Weights of a small transformer language model: 12 heads of 32, vocabulary 2048.
MLP neurons of a small language model. Each row is named by its layer, matrix (up: input weights) and neuron, and shows model dimensions 0-127. Each number is 128 + 24 x the weight over its row's rms, rounded and kept within 0 to 255. Numbers have three digits each.
A block is one neuron, or neurons of one layer that tend to fire together. Before each block is what it responds to, as a language model described it from the Wikipedia text at the highest values.

Separators inside numbers
L12.up1525:150105127089107094148113123108121133088190078099127103096112142124137177135103160156142144135113144105145152144120109109145118130152128136168086143157173101140144125120099102095123158167104125111132153162133123106128122114134134132131137126142098137151102167119114141137133090134106133123135132102109112091138159158143112144121124114130127111112162114113115136124140087129161142127123

Office and role titles
L18.up50:086123118122168132136090101149140077134162135132102133172092141141119114110117110132085170108168092112113120136151155132099105134144093069136145134153112091098150096125185147127082089117134195123158120138101130114095144107136120127139141149107150112113169093155115132124109119123162140141143137117098094164133107085118104139134109133128140159180091122146105094142120151141099111144088
L18.up373:121153132148098091141117147133101126100101151121157096114139120183093114095166157093144105138171095090129122128122129150135094135096108151178171131136135154094133140143117139136061152118121135109152139130135092107152151147119161159110142156137157076118159173121168151104092120138101148123127143114122115131184126057141146120115101123115127193168154139129190088152107154107130142135101
L18.up600:122150093136138122118120086073137160153116150124116171114104127107096078116090149113106132095125118092115108115154166109138140084109139168089106111142119106136133092126089162134145128096130159111151142118141121137175168203150144145118141103145138122106161167124114144082162154112104130143148174103112117108156120147149129173124108092146116147117084134118124151144097089112124139140152
L18.up885:107132113115169124099113102051159179189168092120096125164135153120145137108142116082141130126123111105092144155176116100099109100093122145140111118163128125106147111091140130134140097147143128105163160119094155117104095164147124068130132115114134092097104162150171083119154132156080102127131091117179123101100146123130113148107125130155144108165151134124137118178080154100110174133137
L18.up947:112143067146159161140130113143121149151129143152141160149149138157103109088076098134105135130136139123120135121144124138128115078146144121141113135111202117091164128104148132143125165138167136143122109105151135164145127123106153120116135103147155134117105164163132158139112081136133161147111116154117081097200137073113097104108102120137159122119101104130161104133124145102125149109147
L18.up971:085130153151135094096117124103116153182127129116105146117094112107107081075089173107136179136148103091132145150177115101109112117128152134131157156129094118126141130096187134115122130079152142139125136166138097141120158152118162109121112163176108096153120118107096123169135150124096121128139156118108140118156095121171126155157129107155141088144116156099099076116127127123146147122112
L18.up983:073132158128144113161122131163107131190129131161140155148181140105151124125110124114078135120123106134177151150141102091181122103150071131155127149150175114173141118111119157145159122104125100094127105157171113154101090145131155135138150164132093132134157191116126184109147125108095098120148146100091112167190149104169156165084104125106135145116101103124132145131153138101120132129154
L18.up1024:124155103132164114119090112147084117130103095111125173134141106123116119123148157128167134138138125107144177090118135122132109135129103146162150133177095091093158117138140125133129121165137148128110146126124139172142097167159130129121157115124111120120146173119138099139130138085111099145150149055100097125128127106177117164161167142120096110128137116175165085173138122119138171123154
L18.up1037:080108111112167145115128136119124157174138155112132118129124097078154136114122122106157167149135107113159127104147131117114105157135168105107106100161114137122120133118134149113157107100088120170079119153139134126074144167126158106164105147130095080130154134124166114138095162150100085117157154068078126147123086091144170126179111109118129122164139140149099100115105129147146149121127
L18.up1194:107103166121161135135112123121121146142111182150108152172144129117090092076117121107142156175102117114169125169123140121150096104126130114089149139103179084076119114128159134145147122140136167136161109132098094108161144161138146136114093145172160131122111122168161137136097138136124098149108130111138081164124114086175140141121104152083132159156120098140118117171134132120127135120117
L18.up1216:103124114133124134110088119112124128137132153149111168117134130114103116113109141105160141138109114121148146154135148089095148091158199151106142132181130103137136192155105130170154126142123118114082128163139103135118104122156158138143114165135120112108112174148157107094115114113123123148149170123141079114110143116149126141170136121119128182124128103105099120120105076130157133115157
L18.up1254:085118159121147111162158125119123151145116146114106119142103142141130151090113122109107146153105128090113133134122152114136087128118122129108145153130126108106102100106144107143115128118188113148127142115167098115103121155123136121132098129134120131126081127125139136123083119128124098133075146132113108135135135157122146137156118119091156130106126128136136153137141079177172125137111
L18.up1287:132114128111145105143142143075111153151169098163129148123158122122162108139078120140164119129118148117132130135158175139108086112127142122152113142158163144132113130137107123167108168117120111137164150153171122149112105157124162122146155122148125123162079180151192149117135106092114145134131119098117105131147170107152135180127123143089172102162098166122110137100153146112123134130176
L18.up1426:120096117129114114165107159117142105109108145115164127121130118177114106115117093120112158089128148112167164131147139138162096140125125102132128130122128115125102108157129139114107129115162123135128113138119111129095125160179141107151112130149123105135098146121154153116067114149183100169143167095058133139130178110153112197153109169086094101164125089166085097115178115138093113108090
L18.up1494:125097145106159099167105135116190154156128165122110110104108129117115135142094131113136173129169129124156128159164128094149148106114153106089139146121115138165120122187148154145113125132183160105151133112147115132143101136128138135169149132162122096118111133126140098160156143142117158134125198116110115119148108135152099150091100106117134170129096141128148116117088131136145140136150
L18.up1535:108124090153117146141115110096089154153093125097118158184098138173161135130148107116133204108154143127104137118133126128151175104099124131112153103122144124109159149143153153121131106123132146096166114115116094095129127100135155123192119108141138105150153126115133166154121111131156130120098179136104120108122132151088095126129123160119102136106102122123126084137122119161142122129135

Mid-number and mid-word pieces
L6.up894:166175173116116114091145110146158171122135112145122122177161165112156112106135123109138092126149131115159131109137095133167110092131095124089121088099154115152110105132136107104139083104143134150097121120114116118137079169127134117144105084122122131099105141134171087124098103134086149143174144100096150100183124113159125142144109135117147128166098137155126117146119129096149125096135
L6.up1044:126102129103143152115149120155104125117123136150115133156093167151128163141135118116157121103157141115135145119097163127166172120118102176104139065108140143130122084158133109102123140130147120122109139140089124079115127140152127160143082124098129080090142121120148152087098155099113179120150118122145144090152180136151090110140105134101094107119129133150089135094118111172124144149065
L6.up1312:145111140114124144158088094125128158134124118133103144144110128123101146138144146097107134115164138126125109141128120125151137135145162158111145177130102098149137114181121124105100122143089103124130089128145079120141093123150120194148131163111120161176133143069139115135122126080160128108132113100132148118150131132153112128111124096144127126131128135155109133103121065114126122118104
L6.up1362:098136127180157159111140150078154165074127145129144112123130134141101111151139162137112080170089181110144119153139102138132126116152175136142162109174143108130110105151175172156146110157153140122150117152129065132158124130138116132143101133140138107138143107123129152124116113133147113152112087162133132096125158118111113172095153146098113138099101142146149145129158091128092109097129

Number-internal separators
L18.up76:117167104093157126107101155109134183115149096188145089129145165141120186141190130116116105138151137120105107123162102119135101114119091112133094112090138107102078109111129122099125127150115076129153148140164165146100109117145125089148125096123118100126111123138125129157095113116081105158106142153168102105104138101138101133127162128136132133168167105125127155140104123158148120084108
L18.up278:135080129114165105093135121167124154143139171114145140131140116136120133114159122057114137154173142127119103113154133124143123124110176134090113137108123068147116122148122125102136129130119133101125121142118154133120092127139153121122151116119120096117082136096150116184111125095126116123096185108125116097093123090126135137106110127110130124182120132118115131114150103086191140129117
L18.up280:129080125109149149105103132133168145184124182098131115118119130124103163174129101117117131144138130156109145108119103091119137154163109149112108127156151091107154159113150136118154120110138158142140133115134105156136101110159140096121097091126116054090084153090169148174124154130167138129112124131136087098087142135105103142106099108161152138162138130131128118104185131143151151140063
L18.up337:136125108106105133177126107124125182163094123099108155116119103107142137142184143146091143133117131120128135161134127106146147140082156119122119066163118166156127164115092125138125114102104098140132142161104092153133131088165114170147125127140127090150180096121163135107131126138191125155112104125133084123127128120122121149101111130141133135094102128119106107125124102116129134120119
L18.up344:081152119147105115125148102168132140150161078125155135135156136118151120131120099117091178127118163097119114079084181106116134078104170116126125111154094123115103175089123123130101118104147158167133156156134129113094084156133160122159136182114085100134117141104130129167127134127121136105123168108094146109085140120115096108137128089124142076140146122156111153129120154125152138129112
L18.up383:145114114147101144089123134158120135211121159126104167143118128125150126129148066114117126152111160145188129104132136156142125167132135106101145117115119146132108138172134118082099139146105090143137094112136159105136129129151138108149163123168165103117141123160148137133134120122132133175112142147094106148155096121121146117120115109110136140182125141118154101111125121103120146088123
L18.up388:135088151077165153146127072141126106125137113124122118150111154131142118125133120090111196153136091144112136107139122110133125142140133099117116148120088084135084143148137158120110139096144139130109136145170114144104111165147129128137136114095110161094061133101150122110096112120135126129125160112128101105072124144134145175108122089133091149145145114096105120133164119138143147128107
L18.up512:160079160116107127116106104187156118149137139077134109106136146120170087133146123089124129164112162127155107117105151137113148144155116107119135134157140111098126137172120143150141115124108122102126129114167131150145130119093115124123198096127097152118149087127122121138151149131146146173123147127144128166114090092109131103153101088168152131149105154152141109183131207096136158103133
L18.up866:171079125112109141156149126161126129225114170122145164118133138146117126111173132128149110150133154133087113125141158114127120133164134067123143110118123139082146165126124151145128115130178108124162118104144120137161142088113135099149148125112108128121156123105126121140186114172146146184108119105113094133098138124136141109155117116134128106147116147177113154122137173071114157077114
L18.up882:143111122144132137169136105134105122137123110145126123105115177116127123122135110106123131139128117128127161112144130126153098156141109150150099135124116096109089135122129146100174148109118146110133128137151102129102088117139138069143122156110142122141092163133122110182133101114076104151108155114097116138129133104129136114125110081089139122169125170099134101145104149148147132113160
L18.up927:153081121104135130116129131127112119139150124091151168134139114104156122142067134076108116136118157145135120091115145085105140101148149161131138167141133099142103136162134138114129103125138117132100142129109115118148137148135122147130164142166135091061133109123170118145122141074114142137118139160147117109114115080118080112151093105117165106158115111106139108162146179121142181148140
L18.up977:134111138117153128145100110156175131150136135116118139139103155095113100104119119107146187123136105110102145120153136096147115145103144081139125155124114118139106124149125125122142175131122121096146126129088169140084116139145178116101147124157155133126131116100108100158139116123138118107139141090108123097092137122164129162103082104144124174155112159128122120126135116104157172116119
L18.up1201:097088117128146161131121080120148151151153148102127089133124177133099127155166151113123185140099178127124129108101090145130104147099136119119181136149106102159086102143166135148139130131097133145158127147142105112104126140158124129142138109162142133174067143140122150186088114129146085143108133124088133167122117128122154162123074096142185121152121116148115164096178151089124116115087
L18.up1364:152119134116088117114151139105158147147135159162153145145137193116123126128153091111109111158118181138154132100134123127111132127124085139118174137126137118121088102114124132100147114111104125127135135188129104129109148092148146121170156164086136113140124160104140124175133120105121125115104105160085145129117161108133124159125133093118138159154138144106122168137152152131156117105141
L18.up1395:152113113139138159106111115184162127138191125122166163147105100145119158119123131115131137175123110152149110133143146133103141132153138148120134150146144103113140150103127126119086066138141189141159158135135080136137118145161124120132127111140091104115125131118114166122172159084146130132130153133166136128131105130148101130168144128164114098088156087136166126157124148092106132115087
L18.up1431:160084143124104107126130136166120110169114129108137118107133125071149125143149124105082146158128141168148094123105143153105131117163096101121130142148103104086144129113094136167143127143118123103138102129180104131134147134116107154091172125109073140117129084121111100127135126110141172154126168156158121124096108134127143100147147111166144116109146086082169129170148166113149122104148

Census verbs and heading fragments
L6.up178:150142127129148139122105091070146150132150130157154113116116172094117136127141128139165103183096097065123147119159139124159117149091150099118125133128135093114141130131122140091175124102154094148123161147144094155163099139212164063132101140133141131104110084151131098162112113156121116140145117108088151113158141135148158088124088092095139144139113161151130123122122140133106127125116
L6.up337:136162107135166141112091125071115126146137137188139117143144146128073167115120120138117144150114152137101109122098114124191151160100121133141142136140184145111107158137136129106105111149098077111150143163149112160151072107162136104133127158116121123149131151105150159115109140131118158114139147104155145124137138129131158133115119129120156112144085190164135136091109139191162133124152
L6.up412:130183145127147148146102104125123134132118130146147158103109093128127145125138105091174180126096102080100140123176114119115109078147105113114137150113124115139128171134119152165131133113069104095147154161071058111127096159149190145128090145096176100116163130120159103132121165123099136115137145044094132105137161171163133135158133167148139121111111148149113123138169114135147122120132
L6.up1492:136166103145134147114144107162119124094138140172137105187126101148143131119144099130165159129105105105078108119183100117127136141122133152102189102116115116115120179128158127071078105139151121123149144102082101102129145123126154108158122159124169121152120120122175093136163144124120159120146104095134133138176131162111125115099136148135143137119125125131099116139113093125156133119170

Election table starts
L12.up44:112148136146156122117170128139119143120147192178144170176096126133127103088097109121114136128147090110161139094118155099128159100131141126112080101151137119113126129110114170137104135109097164139148135163117108152141112124131167163157063138160167105140159134110197119112135120116112171128117174108098076160170162165125143162133081124127128138140109130064130168174086111137143118114124